From a checkpoint of a small transformer trained on Wikipedia: normalized queries and keys, a variant of Adam for these matrices.
MLP neurons of a small language model. Each row is named by its layer, matrix (gate and up: input weights; down: output weights) and neuron, and shows model dimensions 176-367. Each number is 128 + 24 x the weight over its row's rms, rounded and kept within 0 to 255. Numbers have three digits each. A neuron's up and down rows have the sign that makes its largest values positive.
Before each neuron's rows, "fires on" lists the tokens most often at its 100 highest values on Wikipedia text that the model never trained on.

fires on: "S", " (S", "===S", " \"S", " (s", "==S"
L4.gate293:054144121109124146163154114109145099175102145124124121109142177147123130142086073120120141143132092120112103116128112166129091145096149144137137157104118130120153135160143124089087160138149155147132108110097138138158121103166169104093142082087180147075122118096121134098154123135161142175125105145156134076125076080116125104126145122097134110104141136151157130121118121123120129081172137101135103122122101095133143106125114074165115094139134131122150174116166142155137122152103106130095104126119121100140139172119136113151131107129163157161162103112122149128117138159106102118
L4.up293:148141171088080133139136145129104127111140109124115135109144167125150180112067120192152134123115108106146106097132138124159154137069138109132154177140149129141138127146120110096151100113162133106135115079096147133138143085125113172138117073144182120141149103084117155109116097142136104126109182140135122123123092112129130106127070108067091121138109126137098122133111104134102123113123094099152144140126096161145088160116113114170099103103128115124162104167120149150137124121163106124068143116138179129074146136141138121154087114118158113129119123168117147135151152139144119086
L4.down293:153100115108144114083139108143106129164121094129128131112084119150152117153098133111167127106095127124142132084180083160158102152150172104167159124131140168110130099156085155167158093146154118147111089114104132104096074085127133128152106135113127134159123161158141136126167132148120129146126133100172074085157111134116103118169096152156112190082128163118118097115106112097116140162119121107133144121140131161116166119130119102136188102134147142094136115147138164133170164086159133143093122100115157146138121143091139115134146172164144135110136133127144143147118120157109103155

fires on: " \"", "-", " ("
L4.gate1161:129153132123117177136162107153069130091121153087085107145107165120138128097100116166154129081113118158125151142105153126110123145119138131129115149102108125130178090138198103158128136141111102134149140152108100133112119154133096110133140145121134139150112111117101122120124082170150164145122154147154115112143119161110115126119125070140088125104098106122145113135127140138133147154153087129151121114131111136162120119146134128168099098159121139154127150169132141156159167099129119120094128130155147149108174179119137102129132129138155124223103110133169101127091102112144156144
L4.up1161:139142093122090174145105137165085106116094129110105117092108156113112114090106118154160113123076139154096154129081139093126172140128130101098140144120100145193148103136182142150123128132067094094131163132125124118124130133159127153133139160149124150146121104112115112113125100172152179186107140126148151118093131139107106148122152053102080135128122099096126140139115155115129097104141083142127117132109119141156149118138087152168110106139108123156109153106113120154131132101114168099099123140145170107113171150107159109118126132108132163173112134162126103129102123103150137134
L4.down1161:054136118081142095116102138144136123128155149096135109123141098145124155165113169159138112116071158106168138164134143141151128122091131122177126116127112137082141075135136107156112098154110085125097108116101114135123112157130117119135129133106134116129120113102117110082150146149118132122133141124148118137124158155124134114151161102126140168131122119137128140129085135111097104114088112125140098096135150135042130150111113161120138159117135108116113106124109128142120138122111152106135164119142143134135126134135117132106097148137102164156094152150122160146132100133138102159

fires on: " the", " a", " |"
L4.gate1068:122130116161161087167169106129135131084121118082176124159118096115110108125096158092155116078166159107164127105050123154133149148139128113152118124125131125121164164132138122097093151138145178123172115130097138133130114118133133098127128106087123164126123090136132116164107151126134120168116152156170133118124139118172134143121131124155162120093156141138131130122133131126148098172133139138108112134058053127156112162080132133128145140127142107161127142127128137108131147176127075156074166128136133127123147118109164101108094067160192124156132161121153178116117112090102142123
L4.up1068:066156130151126102161118134123127115139137132085130105124132153117140127172149134116142100103139134127190170144116147118130157174140134089108126146120131152136139122098117164162124113129152110121147134136147166148097125110126130103127094104130145149096115104121129172173161085116130139126123111143123167086152126138106156145125101070115116123110144139152154126140162110099135119127117179157116137121065104139130112129114097106141062156127073154166128104117130110090130145125141145146106155130141143109104130117085111149116103140102137121119134142124166163115123118144104119109
L4.down1068:139105140145112095101125101114120120125109176073118131121131090137096136111117147110163119139133136100150141115104140131100108136157148129092119121151087123150150135131103093112082131080136122094110149089115166118132156116141151122067112126143144072143134131165117146135156100087152134140093121127133130151157141142127172122145089112156130116090128146136123159109137225117097139114134110149143129107115112135121148111113115147103127116162096117140112107110131128105149177081126096150090141147170090084129138130133123125055107157112126100129147182149141138145136124100128148105

fires on: " the", " In", " in", " of", " by", " %"
L4.gate771:085128065167076111196135165083168150142120125066140129157129150102142131086157116143147141133114138161120156133105082093065122157141160125112165193101150129149169121098145134140073118115136110142109125120121139166126136130169125095151115167156112111122116077119161145121134139151126132094121120178108204125164155114105100127070180140100117102111127140154169108137155140135130160152124108155140168068144128140092150113115113155158126124120113153153112153128116131123152116141086160155129154093121139175165170139099137099086119114136154116123101145158126142082132073101097124102
L4.up771:079126122114096161136110131123092148182123113094157156182104120097116114132119138131180093109061111147108114112065085131130114113156111115109171171118113107136113137125121138073133107153162120119131156107143154119115093121120113126101143176113121085109184143114131124133111124116119131129139062098116101171144138135123130123119126089126120147085117129122114078131133135156123132148134138153142164120163126160096121117118142116148094149113112126135122123139116102127123160138105149134109140113132103135154176146133108114083171115096090121122128158132130108115119112142095119133
L4.down771:134116127110129083154137124123102150131107156084134150141108146106136144134142107118147164141135138175141116126117130140137139127110144166108151115166121167101131135140142099121133192124131139127092132105132143083135126140175127114127140153114185150100075102120108179094124153179145088143143132150114155168120157131178146121157121145126161113132176162085143112126135142072136165101117119130137147129126159073138160107116144162115120088115139117119123144125120108091139124143107102116096130126139135076149144155165163101129137130151161148109150160123136139150104088156146088124

fires on: "-"
L4.gate283:107135138150133132182110114140110153115093161133088123108118124129126139074141148176139144102102167073080098105115124104104130112149131151132140150115120122183137127099201145119090103151134097162114119165141172130128140146166182144125131112125118133134132070140167125144122102155148145149110180178075123106128128123147158144112144099092132103127126119112156135124137090123085115181108099142133125170110117099160114081113132082138126076155144099147122113147089122131125106163091135140092150115173139155136125138140105125150143148146142163171124115114108106097086144072121132125
L4.up283:131123103140112168118099170137126166136129157093174095166164136116134136168135138130092121136157108160161144132115139151169157121139127090105111107146112123111114096151119139090119102086145131123132096137138132134132120129133161131128156125118163123103120177120110133144145167070103152118140118062077133126123141142149143162146111114135114157131159120138120141155101142151126084128168132118122157100148150149129128142113060128150135102104093105158107169151113070120135160087111159121148151149084111120129134117094139095110135122093142140140090144126118123139126089140105213139
L4.down283:128099127098147115149136095117122127105110126097122114129090129118092113106164138157149112115118153118121078103101136102077134135125151138115143132114135107116111125149146069122112120128109093120110122150114128137122153137179144139148169100141121139064111068118112070135100124145136145119157168167142165142121170153123214173128121122134086085100101151134159117112125129112107125099138126110103146125160111158125111132175146125143102115158140122145135099083100124151129129116152118146112145125144143091142129137166116085126110123113111143138096096155102156126099136068146113144

fires on: " as", ":"
L4.gate480:113122158136127111117107146103162092114126098079127145153143141129104085132139124148138134142139159116162139115104123116132123137120162121137141142129127125091124097142145133129100136122136080099152129113127141146109130136135092096141142123138107113139159119162170101131144116138112156118115142134137163128141173113110081127114147130154152104105123154115158105107150151145133145101115147131090114188143108094113137139114125100156129157167093139164109126100157114187112164115124121148117142121158125149163138129087146159126129142164091120110157153146117163175121155134104137107
L4.up480:152112141130111116108096151149138153119113100116139172151120137112151072088105122136148212137116144084187152135143133128163151130158149102132100109106129088117142102158141113190139127079111123145133112135130100138115123109110128146122109157106136156136115141133121114136142121128104123106134132138116141109139107109091138110096138128123130131126159140090152143124145148107132093145137157148106154161131112139137158158072127152188124160131107128127172109120149123112124162141130132159098115152110125126126155137106095148157137123137097175080104143113137151150134159116118100130
L4.down480:125142104110159114108139136191133134113095124167147131130115137115181157131095135160133168109143136146111089129128124164110143153133133097124115120113113149141130124113116182135123153153112154127146133083085096164131139072160114140117132137162130128134102161120154127125128149093110141166102159073107130129123091179131165119169150176164137170090126123104139063123132124115093122150132160143155135108116144121171098103104138145162131090120119139126091130171119098115118109090094098108108131135119087124133136123162113117148056145134116101134137094111107099162093105105104138163

fires on: " of", " with", " =", " as"
L4.gate1273:100142145154096120132136128108136163108116142131112114160125124185135122097117156126162129105149099110138112117076087137160110154144117113113138152093141130135162141165199148105120138082169114118148106131131150163112152121156124122112149098140169182110096115111125109120124163142152104141152120135149119118109126111109119118081126116115125117096135121140126138123097149105106116103122091133116075145133162096085097142102110112120126135084109131122158162113113160134178144171143160127110163116080093130146108155074118144114118139133170154126120136105148101105114136119122134119
L4.up1273:145143114123043152146107156152167127148122099133142138116134128132139110071133145132176138106164108132128115100106095112168086128127101118133134120114120106116125106129124168128115164121119088136146133133126096109194099157149104115128148104114103112126134113117094135147116096181110139155110164147129112094108157097137100155129130094111136129135100139148116171103168134122143144096145059128115118118133097087146126178107137159150128140118087084132129139130173157120107156118146159139085133113142108117095136102092131102122103134150113127110151112094172065154156091122076084114
L4.down1273:130138118109170092098104127138114149119122139106160126115153129129124143131141131155164104138062114121096115146131096110123122139180115153134156134142108161140142100162135144113082120174105102131122170143145127085151135134142119082127138085154125120123111185149162127152134135108123117148117138100139153136110149126170132109138048116149114178133121115125193136083137154100125153132152153143106182145151146130106099141103119121134160137180134089143146140108120128134142127134124119148145154118090173107122177128143094116133138115120094112109106136082123138097133119117122177132

fires on: " to", " album", " It", " ISBN", " was", " book"
L4.gate272:153174130127136139131104152096121158084116107168109126104155070160153144120143133125093114096108154115144134112129116171110121162143123133174150106145138141136112118074106126139130096136123168145135127098158136186127133125123113165146130159133114143127163126104077077092163156067156148078141115131106141113111139158115108133108132132104108108128118123133143145107114078142120150131116155124082097137164098120160151118068121120106134134089122131111148109170143108169140194114114093093127110112161119136085160170091144113109099109128119117139131097120155121100148124096119079120
L4.up272:135139135113147103135073130099126115112096069147105112134192115162162166133114131088137149111126114113104128097143165186140112127135139112145108129118125166142123134114181152132136136146107117101123109102173128203136178144118082094123117120166099130157132132158121099132156124128157142105102126124135134147098102133090106153120182127135146126145107124123135080119107115152129128112112121065114141138161107139144149124115164102117104182116131139104135115152136154152134140093089077107119133105132104158109139116088092117113118099118131128132133130176132124116116116091148126114
L4.down272:142150146128156126126153101121095125104142148130101149117130068110107123109161145133126140148085146134141117121101139149118088084121129125136136090110138082170101136136118120148077137129153106172111087143114136093134081069121122151159121179175138155108111157121127130138109080124137145137173093085112133093174135155084124147107163146129109133100116119100137163116140091106095149118150156125158110157127136096101165139105091118146111177121114105122127151115129179098077177132139145136168116150133102176086120141131125123099135099129149120138140126164135101124152131096139137124

fires on: " in", " to", " |", " as", " In", " into"
L4.gate1113:098136124169123135134130094153109137145126087131092157135161118137126138073124126119155106147074099128179148115126118083096127153113114126162155159137109110137131124114128101096107158176189101148112154125102156146111104086164097115120103141111107110102157089100098101121132172116132117105122123173138094115133097104130126137089137128110138099070158161138134112116108106121109162178129130124136153132100133119140105140118187112151093153100116111139156155084118158126148156122148148139095128078124162134118112114094145159145070149120122092131121112126066110095105156127122084102
L4.up1113:084095151168149112138124150195110107134113125084125107130106147144119168130125101136168120099121179126168158074093110094128113141136144121099097138120146149137147115130110081102134136140141097191137171134133177115108128121136097090129117143125142147106139105115150128125120109062148123161123117139108120118111133118151180104141137175081117131140141095154124135132117087090140101152146153150081132137073096108088135114154135134158053133104132106120107122108116116152157142142133166128134122153144105082140170094121119162177111104132137118132097129170098135114141115134125088103
L4.down1113:100142146105099109114118147131103126141108134048121147157144138150138132169125167124130161150134153140161131111124111097118072133080134115126101111104145129141136115118126123113104155172128142134127145117135144155149165088139133110190141108127149168142072112113133131113118132113085121124134115128116159119153129135142134146141152146083128115130164117154112146110092124122131155130105126103173108102088139122118097096166158123134074123128132111160136163133121122162152097116137139150128132144116142107121160129122122151131128156143113145092085107100126157168096140111119085116

fires on: " |", " in", "-", " him"
L4.gate502:132128133128133158158134139139118155167118152124117125130149130094080071114090125129126107110108131086177121120150158145167109182197124081112167112083112144109138122125118134118132144134123099108138105120129177130096184127186161151075091141116110089163147121154135088144157140112152132165175087150129097131113094151088128151116110105126125117116120147124141110140144138162132122143154123136126154149130131121148149141144112128101113099073102116180128135156151139162151143112094143142109167088155137128127091153125099157119092126100080113163108165112129153090118166087131168120
L4.up502:129116138135146158124133127129138113125130115144129142140177103129123139136108077184147148107104155142122137102131140143085125094124104089115112089151131137101132078117124162153117130118111120134098120117112106123118106130121129117154135094099120063133095129107067109073125136113151111117176135128113137104153174162136159121127150120114136138142138194140162122122140129111158117143169165129166103118082109153152119135127145121111116131159150110115108130108137179151133094139152167172122088154141100146085141124162135116118142135124126130124113158133143107123111168117146148111
L4.down502:125156125106115088130111117156111112164090094124097155152105073087129112136138119126120118135109117142103102076110120129120084123158124145151135077114119103119170155096147122124149099161092116160079155127110102096132112122108090115083132138135159147118157053155118092089126140127150148160114146173095175096132137141097156136106103136152124049150125158105127104127122116056115132110127128112126110119152103206116087109091128145080100087104138107145110132123134120097128129160133157140099130142152143125158097137133143135159145156151140145149151128127131096114136126120123131138

fires on: " per", " del", " Per", " de", " et", " Un"
L4.gate667:088152136129144144156143145127124116111069139110107152105139089098104116139135164084149159088116109081108162112113135123108141131115138161146128116129129124165158107134118105085129122138135139079124096126137130133137142121124100118141112173122108117161162139113147071115160137147129141100148142135107115121098103048169138159120133102139155111149141142141130123106104137141122165117095129105151146139121090120138159161129101132099083139093104125143097155114115143109096175137124151128071131142122123167125159134150113168132143115112140113139135124075086120112136117130148130137
L4.up667:084132148127122107149091152132095137156129119133095153132146156139137115099094128140109114105117076125139131098102146128107092138140135151170156115118116141132128114149133106146132163151152165087170107112114083120096146116179101119148135184127101079151123109121140164099119145132130073100163087140073133107144156088132114163113154123143148106139125131159156144074103179157105146122073135080185169157148111122116129153116114111123109171135153129121110155114147143108141124163158115138106154136158135140133135169099139135097140115135104096121187094078157102114135127093093112118
L4.down667:079109086120162089086168098133083123135138073139152156141129101140114129114161137086138173112135094145137105137164160127124104149149161147137137085107159111173130134136156127107135165133137102168161082091116122119173132166161141109123165113140130117137134136120108069113152107129138125120089135092151116151102131141102133154142104163131113164113118133106182140100109086104102129122135156109139132131107114161108131109112110109089119131151116112157073113160170089104147140154163145098135146178119094123118096132152122161133114097138120102130140087142118087105122109130143149147

fires on: " the", " of", ":"
L4.gate1016:112130124111120150168156118137161116143142122140131135156160120125107077119117145167125127115169126125169147115111116087122131152132122086125126173126091136117140097109118151102096094120110138141108158151136096144133112162119135103158154143132128121160143104149141113174155102088121131135140146144124143141086165153144070142111144089112095108111157144148118096136119124146158149147128171112129101133154109083125131147087127145129176141101097112122125117158128112126139140124105146144136139117132159133150183090088101130125142099097111159130108143088123132145119104155065169102
L4.up1016:124178137132125103126123106123125147129093092122137119146108124139157083137096145126133116114157138121124148136098124101120115142128117115128126103119123143122129077110153149139119120104138115138148177076125117157134140112124125092175146126191124112116163107126138140161128107163155136164152154109117127195126126091151147164092136079085127124155149134184145083141101095102122142114144143165100122130135152141117096145101132120150126157099134048113114124141128074095135103132109141144149131158118136136167167114119111102107134137164128173130140139103099137129104111154151205081
L4.down1016:135149112160101131094098143136118108120127138103098158117165088129122127093131154144085113152119136130099122141161113135150152114142131124119086122105107110177108125120079119102117123136122094168116127096095162136154112091100151111125150108160120144123122248096139097113154131104091158120091091069117126125105139126136171087143095115115133210127119136092124146163158141129105138139091109139160148087148144152092132119110135116162123173134092132150125118123110156110103125137131110136140110140092093144118122146162152108097091156108160131105103111144144141142133159145155132135

fires on: "\"", " –", " 4:", " 1:", " 3:"
L4.gate1122:161134147113138153142156093112133143106111127126133091134151072063096104134149120121156126080141123145135109107120111159121099136129091143148121100123093181133135105143157114170099125122104149126101149140140119132139127136134107138169113185134115127167181099184111166164133162156181122124176128136081155154091166125154069121127156126103140115150135102100136069111101138146107148163087165133141116140163123106144127091099144111136163151113120124155139097120106111067126159118127129092162125130149156131165115123099116136133155097100113171092154133133079126107088175132146125138
L4.up1122:154086133131111159135106103163127146138121124126126110137134116143182115108159126122125132112143083139131123134106126113112107137141116103136169142095163108121118118148125118112100110128164082142121124124174157154079169199133079116122174074103154112129132116136128135094115121106107105139121120168100124126144144144124088093121125099121126120128128116101119128120101129127134155159135124106153123130149166106112158105133112094126127116121138154158135130145149129118088106106133108123096135153161137150116109140162105108156119099125084143139107140154114112085142115112140128145
L4.down1122:129136123136118113136086109111116118122116135115128087124138097105144120148090113140125063133144136184126105126117113148129130124150117089135126130110116119126101152132168160174137135157143125134131144184135142104105131129128131151141102125145112130135167118110109121117163112072136131144136105163111119117106109094096127139154134119133145126123111098136108143136101126121153138116129134108123089141172101186101118092074091134109126167092128152106119166120112146124121118149101098125125149109142094166146143104162114110152127091111101141158066127136129181197145156138103140170

fires on: " as", " The", " |", " of"
L4.gate595:132127175162109120156085150133120111118149137116133159116178112130176090105139140090139114167118090155101093142117125103108145118147110167137136115105071131125160191120124132137122172131120118168121108108110137166117116159144148152130156143121102144107182084112162085140162129139118143138119113162114137125170106125153130122130144125154129100104119103127123127151122141122130184148125124128179115068137152130105210140103130115119117174128136136143159138116096132099106151122128129130101174130131156161176118120113117113131143131146137114159160107141091159118119157136109118184
L4.up595:073168113096105152114108124158149145157131084109151112133119170146136073095135126131098129139091134096144175154138087136093125102112147104126165140139091100121170136148121151092134113127149148101151098101127159149116143129128100100144116094106184170130131146085140115138117135098139123101137120115156179120086099087099123084141133099128109117151132140150126080115096140146145157120105147114105099113100141101153113176147139125113132181136125123146089157098148137172144129165135168158120171109082149104140130069108131184160121109109136102103128131146094137149138163128126121149
L4.down595:135125122148117139133110123140111147123138118114151117102099109121100127176091131127119127131124116127161095107076122104130138107126118115110141100125124174125114115127116136133126150187122131115124146164091086115159137127106121112143116056112130150067179118116152141183150167132096150144113141100127121104122082147120132116133090153112106121129139128031152155104119125098096133133114191140116146167120113100162127104189162102167184117137089086122150134121149119165139180129128125116104128116108171165137090128133181126132187142149144145111146120117121145138143155124138102118

fires on: " the", " as", " to", " of", " for"
L4.gate334:131132130141127119171183128185131102182102134087147135122156120118147093110123132148156134121142153117107105106086112131133126187132126126123144114112107158114153113119117163130107115132098116138140151122080069116083117137133165097136088126117119105103117091141158118139117091119114093139117128163124120131092104117122109147114088092108101123138158152151104103168140097127152187167111150138153130203111106114137155106098141106100119150140118120153104126127111126127138134137147085157137146122141159117153155173133118148138146110165109090128067113156116146126124100135129153093
L4.up334:141112125126122119128103169125135111149135119162069138118100154130150151096101144149168134127120139120156143121122110122094122136149144144125108131094106112178143124153192133188124127154074098157099100164148124130123122151092143108094079101145122119103095122140143139129080142131161135144119121085139185158095141107095160165148122123121132145121110153134184087149138137095120123099124135130065094136134141086123148153119106166130101109136125125186154109138121134154134121090105105151165128162124131111103098125104046150135143116124160115139141109168138113121131110107129120130
L4.down334:167153116107135096160155096110143128122092069107124087111129077113102134177091143166151145120121156133165105164120121082118119090148156144158086162148160094110147069105134084161100144123123155146146128131089085192175131104103086112103164120130104126121093092134149134132106152157118130118085115148137104151133131131134148147140144124119101079110131103104153190157125092118103131104135135127153127079116131094133096115121142125100108167130149146094144136136119154124128138105144148142151116151105091103127104141102130158137093112144124138156134115128146136135149156102151132138

fires on: "r", "n", "k", "t", "l"
L4.gate596:129159143152129133143098111120082141128122141115123109142147138109117087151080138151139106117139089118175125116138142118126131079099095129141113142145146125121120135120117120142141143177110108072148177133120186128115139150102151189139128138141135118140095099129093109105117132118135113133156135153113134138145107126126095138125094129137145111088167151123134072088162153129131124132110122103135199087152129124125118136067154101134116104137157141125151123152133119134132116107121140148138155114114124125145132142124135128105102118141164123108117150120107120158087161158143174096
L4.up596:121166173125162119116155130092110130112167150114143115111117085105113132112183130140127133118122109114142164190102118114123124106158151159177132128179117110120118098116112136172112146167133135096132132107157182082123146181161130128128108151149145157137136136101163150145104136136126169093114135139166162132127143134147140164131105134137163115114165139103115083123119130127097169107149154090147113131094113112097185114099129141145125152141150115160119166135114113130174161099132138123120156121178194131130127160137148126118131138094139120156125094128114119155134154137118136141
L4.down596:120159116110108178113156143147150146110135118177130114134137128119118134159093143130144150140094091150115130145140092111135101116153110099127123121160134138168111155091160160137146112098130158126100099135126075126101124121140129094099108119145146073107145134085145156111110116142134131131146142131143130130137072129140127154161116078105117149170126093136131160120121154093116135130098111135153152131057158151162092170105124162116142102140093119112166124131185136170128117118133082129119108154120104139116163118129105139135173166100153114166170125184132099134133106114070135117

fires on: " the", " in", " to", " named", " for", "\n"
L4.gate252:098125158145129129175128114132139141152145115127130102113127129115158175121118140121120149137118111145125089114091111111092115138142164118145158135091152147146127109132165114118093120187108107111150082131162159167117117114139102088139140148143154126144176118120128123163164175128156096116148126146144104162126115141124127095051116116130128102065145159158169091154113115124125148175132108139152155126131144126130116132089102098151164128097112105132134142125124115115144161142104110137107156120130172151084186136098146089090134146127128105127151141106085164085114130109070128106
L4.up252:148123147136147108138098122097138119166128127165124096119137105117120160141157128087108132144149176111119128076109139100122173127120151112130153137105147164131117170116140137135112134117112128079104108127132164108132144128146087092100138077143165111125136118134121141159172146122140137126120099131163135114132124107100131152066138165111117120089118133135101114149122151126125131093098119161125123133097163128140154105156105110105142126119139112141088129088150095138103133130089141136143153121132183130119134136132106135163103133099126126109123104153136121102137099155128096115
L4.down252:123124127160148105111121120109130102142128143102149119147105128121101107167135153143137146132166100121090144128161139125103127134158137124114113152166100153170138121165110112127119129110137155123134169144150099129116109128159112120083134129114136152113140169108118179093127126138115115093096158098099131115141170165127134121129124126152162140073111137085122174118154094104107128123109150136126101098118153140130119118126105171121087119075106112131094115109157123123151109137133135153147118139140085119136167134115079148125128176118134105089093174146135146101109141169069144152

fires on: " career", " –", "\"", " season", " Career", " version"
L4.gate377:131139125103160117151122135124123113127107166153148150114152113124107151121104092150150117127129118134155110160080128163095121160140112125109157110117152158119124105112125157142128117084118148128132120145127108142145122154133117160153135135090141150154150094121128103084120151124130133142136171157131149106157098123115106129145172099123118108114084110084140110145131139146182107114125154153131111117167114131088111109097124119096163125144100132140132120123134120145141122113100081150144122099107140158118086132093190143125146119102057105109145113178116120146126137136153142167
L4.up377:132122085130149117106139124090116110145111110159127116116166079135116092171132157122117147100151138129104148124162128114181136142092144133130138114174108088119132168136166126109127116133134126125090149125120095105132108148117140153145175129145133145124150139116116075114110134108095112072147170132151136101150145101167140103141141145080129127150093095123118108134141140147134130142170114112138117081127157114087177153099150132126130100115129136104153117116153163172135173128118110124099150108170121105096126103157109128183116129112112114114083147139136042146088129183129137126
L4.down377:145114137112116110112109099114117119144108120132143106118123152144154117178170097146145130120095103148145081122157142099154113112139133133154111181117128163143151105118145080144096138150148113106178115151100107105105137118118118114110124116134142125138142174115110179135193129130119165129127134125142129117102116130130145136116124137063160182152135121090114119113135132136129124130104156107110120148189115159070115116113131113133147118086089130119131160100112132128097095114114126140092126069144143108118097134154105155113137144161108115098146118124137178097097160169146129118

fires on: " de", " Atlético", " Real", " CD"
L4.gate1142:106120111167118119151128168083161126138132136103127130135111092121113146118126118108162130108134119092097111083130137116117125106146106133169164150116071114119163108103116130147131154147135098132076075151121142112133101120132111108110101123145103129140179093104176113121164115161191154122117124163143107117112151051135115139109139100162125086135116167149130104186128119171088093130147098144114074164122140129104124090084094156113165159095097099134140162112122161149142143126096124128133144134169124149157107122161129093123132129114146155133097118154158148121159124124120133115
L4.up1142:146091120146113169134117153114188136090105128133148153133123108106138115171127139104081121101164143093198125113109140111171152123137118125153117149146085121147141077126125119154146158162139132142145116156121128090145098166144106117111104106140137110160141127109156129152136129134141158155142119128145081108093196104145132132140121130129129115087101144108157080157131109146061119137146089100100079136160145123160117116098120122125188139130089115148113143121136137100176138058113078139143154107227178093139087078121105136119070130131141118100156090108107105147162110125139162102
L4.down1142:145103144104115164069139127138134152107141131148131146123130133124131109110150100167102127146119132142150117102135152144114107100117149116109141179093133141125124150145139119134104144142136135132142118157157092086114091080154136149146156145114126117131130199115111146139150087150161121131112146096141117136128124119159164116090140089092145222149174119115084096119132128114139130176128104112159136147128152144167122105157145139133108117158139095145131116126120138134127117051115120113121131093123161095132156137154116128116106137141109105091164098130100128123139114092144138152

fires on: " de", " De"
L4.gate893:141102123112122117138126128098146130123135125130128175143098146093125063123133159160119137121124137165116118116118175139169101139162163178175152128135113087125169131112140164143076142120162157132147088152091149125112160140142098144109105150091088159163153094089178110175144146160136127142120102149144094136153117128143148177094131098131100116156119148102123076124094116159122110184112101155105138120141134113125131162112133176168115140149127132194123148102113143120137167155128149108151160142164175163096094119123151140067125133113160075095124129088118135135116116120156101116
L4.up893:093138137129074160135096108135124147143121147126144157103184077141124186148129101115163105118123103090109118097163141136095135072109120111135152125133146146110138128172131126117126162139152115120123139098125122114121140128097107178150132122069127096148145099122079157114111137146158113123163078120111100142089160156140123146121122137130125115149163139118087117155141151137118123165133158129126160140129116118165111140147120099123142110138115131081100155109083125140156151105142118129137135164123113125128132159174138126110116143088072128141138126136118126087138115093149130121
L4.down893:177090131126122119097129129101149147108119142136139181128109108100108086132121100120092149172126120146163150107152135133157124148129175131152111115097106131124111124129127131155098141157120170154136143161103112148108155146172151126096127127084057107131106134078143138130165116108139136110124143124122117181101156123117132144123110113125118153132119121145153125196118120114124106160155110116138127139116131115118147181113065123138144102120098145133118133142143148143102129087119137111119143101122170099095126120106088139138166127128120121087118140108123102089136100143166115166

fires on: "t", "r", "d"
L4.gate1217:139170122151107123148106106134171104125162148121123139162114129158100085072123185135159114141137090153112093134141127102112143123131134152157152095131126126132148102117153137212088092145152127103147115131126118116162089144150152189135128136167150134175127119111169147150110125141109118127122130144140129103105136121142122126102109139166120108162122157144123086156094104160119138105116100158161115094150097132171157134129113141116104165153149123148158155145070164124154135145147132110086166116174178156153088138125116177075143126129165109126121153129123088156142153127150143111
L4.up1217:124137144108092177120097125109093121176141099131103150124104138150164125099104123131159136092135082081063158104132106061125139138179132143140142134135165140175110133168142138102120102109146114114125104112157102122124114141138107136105160166135128127096122111115097138105159128136098134077141115109125146108129157155115103167143133153108113119132147121131162159098089158086121149135106149162176158133167134107143138112111188130175127184117125180145099113073113115128111147089080127123097120103111114082128125123148121133131178143116163130121133128119132068150107140108097126167
L4.down1217:136130145088135136163117128141147137165137104149128144090130065108125102131160130172118135144094146140141079125151149130145133123112155122128123172133198122101106172128125127113111144139117115081121150134111123131102146131141133172113134087141202143087126127103103107122049124148099132133145142124130137131113083165097127153107076155129112159121121129132152151136090133081129134086106112111127165120100115149137110112118114148110112092130084127064131124143134119126097124155141148113130125132113102091163139121146079135166204164204102110139131109157147129126145121079117124162

fires on: "-", " the"
L4.gate1279:109133129164113187155109170138175151134111128135118141154139111090136111142075145114157109095114091098163079119081087136131110140151134128143126138123105120125134060162136152108096141110114140145157117099096127140132116137177100118151165105095167140115107090117132141161169151117092119166146120154114105116169140101137135141117095126162117104103150103150141145143116148141106140141111113106139098125142116099118126133086116126113150119122121103117127135155124128160112125091103128163120139166097139166191160159120133128165109070146149169175075068113152125125130100174086197095
L4.up1279:063109132180113139143094155123138108157107072113139109164119070157154108112125108113153157126103145145174131137076130111132045147134141129126128161107149112129113120151132127125140150110091112124088144094119155130126105097134102083162148135137130098118109115153124125134136117109126106120139084127188166156111169111097143110118174133139149115114134095176146098129142131124119141167150098085139124108120159126138186167108131118147146130104125133139169142169122128138117122151112092133141120145131139135117153122053164113115097126163087124105119154133195149149163083128102161119
L4.down1279:115113108130121136128108134160152119147152155117124141125156145098099122161128137107159131143137134099102147110135129129107113111119131129098149130114104082148132142172123169125148092125124104129120086171112110065138129105122131110108109179128140117133149189097163089126121148109123120128087152147126110158116093162133101098137162111152150182124121154130151108147145147159161116127141113123115167105104130130089124132118109132128131103127086127115119113160142164103109134113153171166124119181120158131130152096136152120138137113139137126092141144173187096139160157135066105099